{
  "n_layer": 11,
  "d_model": 160,
  "n_head": 2,
  "n_kv_head": 2,
  "head_dim": 64,
  "d_mlp": 640,
  "vocab_size": 876,
  "activation": "gelu",
  "norm": "layernorm",
  "norm_place": "pre",
  "norm_eps": 1e-05,
  "positions": "learned",
  "qk_norm": false,
  "attn_scale": 0.125,
  "bias": "none",
  "tie_embeddings": true,
  "parallel_block": false,
  "init": "normal",
  "init_std_qkv": 0.0305,
  "init_std_o": 0.00726,
  "init_std_up": 0.0305,
  "init_std_down": 0.00325,
  "optimizer": "adamw",
  "lr": 0.00195,
  "beta1": 0.9,
  "beta2": 0.99,
  "weight_decay": 0.14,
  "lr_head": 0.00532,
  "grad_clip": 1.0,
  "warmup_steps": 338,
  "schedule": "cos",
  "final_lr_fraction": 0.0,
  "batch_tokens": [16384, 32768, 49152],
  "seq_len": 1024,
  "doc_mask": true,
  "z_loss": 0.0001,
  "train_tokens": 162600000,
  "steps": 5398,
  "dataset": "wikipedia_en"
}
MLP neurons of a small language model. Each row is named by its layer, matrix (up: input weights) and neuron, and shows model dimensions 0-159. Each number is 128 + 24 x the weight over its row's rms, rounded and kept within 0 to 255. Numbers have three digits each.
Before each neuron's rows, "fires after" lists the tokens most often just before its 100 highest values on Wikipedia text that the model never trained on.

fires after: " re", " a", " in", "-", " pre"
L5.up379:094149110129124146110133136145130171115122141147159117124078146123141124145078093083141121155106139107140164137112140118130129112150154077148151114102134090146106128107112154107169133157159131143158050115119147138168137092117103104110104162159123114112152129130091123127122118136174093124117090147128143133159128144144104080111131094139181168129148150125145123111126129152101157113098144113118157125137133147098120096119145129073116124125090129146140125185136074177138162108133098

fires after: " p", " m", " M", " P", " pr", " an"
L7.up589:113196121159095138138114160120129133110113122138132139147071115119111091170135127128126128145133132115141170138079172119134128112164143089118154153104129143143074135123079126126150126186066110145129125097104132124158160145085163143155093180154118151138111098145135176134109124138133142166157157114108137093139128140116133106121146138124110136117107135134113123158137129112116164126113125125118137129110115053115150078118161102097139148176081148123141118105120126135118092106124110

fires after: " ", "ce"
L7.up238:139108143137141133139148153146127127129190100111128155131142084112137131078126106191116139118162115112125107109094113118134148132152166100111152186097160111157069119097129122081156123140102138088127129143107137106152138105108118138171133150168104113132181134108105114155134156141112089142132133119161112102119134134114097114126136138153172116134111123139121076097064142114109136108149129117135160110189109119128140173133124075167156102135109130154143165137144110105116137110118131

fires after: " W", " H", " K", " Jo", " J", "h"
L8.up616:116104126140068127091098136063130134124132125153127155163079121139112157136126120129113117137145154078141175137115125118123141152151132111147163160133130128130084128118129146141118117121160131157160094141145108128163177067162132127142115116109161124112184133118111128152111112120097109125164127159153148165115108133120134152120135185124099143131127149116081131152104076107161104081157124117116089123114099110125139119068151112120159140176140152115148129099156128104132091112134103

fires after: " D", "ep", "ec", "ist", "et", " Sc"
L7.up58:085157140098129150128168084138112089102101122146108143143121124134121139132070127131165129118159130111165093145097064118150112156126148159139136138114151169151130177098101099117163146146096162112136105088152105143087101114113116137091094154180127122138138089154136115151152180154143129129117065173140121109137132151117110107111132155129145131130121154080143124113083145116109133126148157122115134138137126126102134134128106120131127112105168135142160119132116150106119077091088100

fires after: " ex", "t", "-", " in"
L8.up373:108119094115092150135127095093118153103156127136105186115111128095102083155074110142129091175097122159128131110118145083130151173184151124118149136089124108149106112126105139093143109157108169101127085160122154074181128089128126116109113172130124112098140143136125131127142159119141102126105118104138168149123094120131125092110143104178143158133121139159152134104122086158121129134115116102130157136141116159155120134118120097103147126109102100119145172126138122151169138108158105

fires after: " P", " p", " d", " pr", " D", "ec"
L7.up142:106173092122128137158133148195096139117117128100112128118113147095103147129112146095152091121150116153112111182119162150140154106134147121121175186118096158166129136115131118071131140153113116096105142120137077153101111111146129126135101134166135132092131123140149136127167163135143133126121081154132145098142158128122141116102152158110131138147080143099116079124112126119116162077159129124100149115135108108107156137114152116103081115118124148145167119130080155110131073128133090

fires after: " ", "p", " p", "ec", " P"
L5.up249:173102088132100115150088129123114122134128159137088154146099122132124151136144128105141113104138129136075148148145088117142097124143116103122152159101100118104124147128099154099112137167158192116111111123171113149147117134158131149128135172125144103133191114136162133132136156127128093111159102147132150101118146080120155128122154168171114150153089125084149112114108106157074140120129129137124159124171098145120119141115172122119166097164115120117139133111145178070139107151102133

fires after: " J", " M", "a", " K"
L7.up333:144094162149107134139114163078123130070136132121130162137082102106127144130119151116088112131191179120157134131140096165136096143168123098125105124145116143150135131121152085111144088145175097121144117095131119140160140059130148140128156106107139121134168103117149115122127138132137137136134118135139133185132085114107094148089164106167129104146102138117096087111127109113136120103135140106123105123147115150113158154128154118124149159096082130152137125151138143085174168150158123

fires after: " J", " M", "-", " L", " D", "ep"
L7.up335:104146113133130160145158126115110079085120095193122167132095083118150163144152149164140136161135115088116153157104085139148115133164130122133131133123145118153081160117072136091140139169099124117162099074160096135133123135120127134110136121164114111107151118160146135117132122149125135128163103157149137116131104111126099105145147150106162138115087159123128116110096117134165175094122132102119114058123139155112146132097137110112155164129082133154161114130109147117132140132152090

fires after: " g", " t", " p", " P", " G"
L8.up396:143127097137125142138097132124114143096137095093134148114111084069104131123145150089134143130165123129131135128093133129147111147151170080116146144124116121147157110081152085122134143133116129146136098102170104121143167148123108147122088100116179139128192119140109172174138148127129079129141136123126115088130151121113143137113145160112131123143115137098107132130127146177067125119146153111108147119153095108103176107116148118068135141132105179096121136097146130152157095098167119

fires after: "p", " comp", " p", "f", "pp"
L7.up485:124127099131135132122128072128103128137129150129092113075130140136091098102122173117108121130120144136119128159146097073138119154143125076124128168117108091125132147116119138159146136143158126135140127117168124162110116161140136147088151194148134116125146143123166131162145138153141076143154119123142137087154125073090137117076153100129122141135102151158089128147081109143115191125175138116098149135120140107103132107111107086112117125161127150130125130201125136095139126104127117

fires after: " H", " W", "h", " Ch", " h", " ch"
L7.up436:108120151115110146128108105058128096105128074131112149107115128109104124136098121153168120128132103120147089104127105131138096131179143116123146122122150110107118134118148095131131117156151162127109078081107112140176179092127115134129107154122123138133151149151122149163096168100073117142136141144145147160131078133099133156119118152149103145126058141121119170156103082146162121092123141086122130110126141123113149156124183140134134134130118110188127149159141151128157105133143113

fires after: " M", " m", "m", " s", " S"
L8.up225:104140078131113110161072143112096117114139151147152113110099116132102126126097148103076092125119124142129173143110156122153090147093128068143142139119099153112136126113109143169111124153095120139138158139138121132153192111124154117145140123142150120101159109153142167116100117121135140149152134110155188137103107099114088129142146134153121067104059133128106134163153094141126125134102129109119137138119102112132138118128132158098143174154074150113148137168118136143139100153167107

fires after: " c", " P", "ap", "oun", " C", " p"
L8.up102:111176113136133164155118103115144153097138140110131101175133116121129079125081132152088123127111135153140123157132118132130108164137138133112109151103133166139116099151066108117167153150138095117133116095145103161129132146089153152084118147108110143159132158161159112121151103146133095131114123115158146098120138091113146111078178177111180126132121142118094099113117140136100151101129145114126164124126135105082117069108140078124114159148121121128130130122093164124132137105190124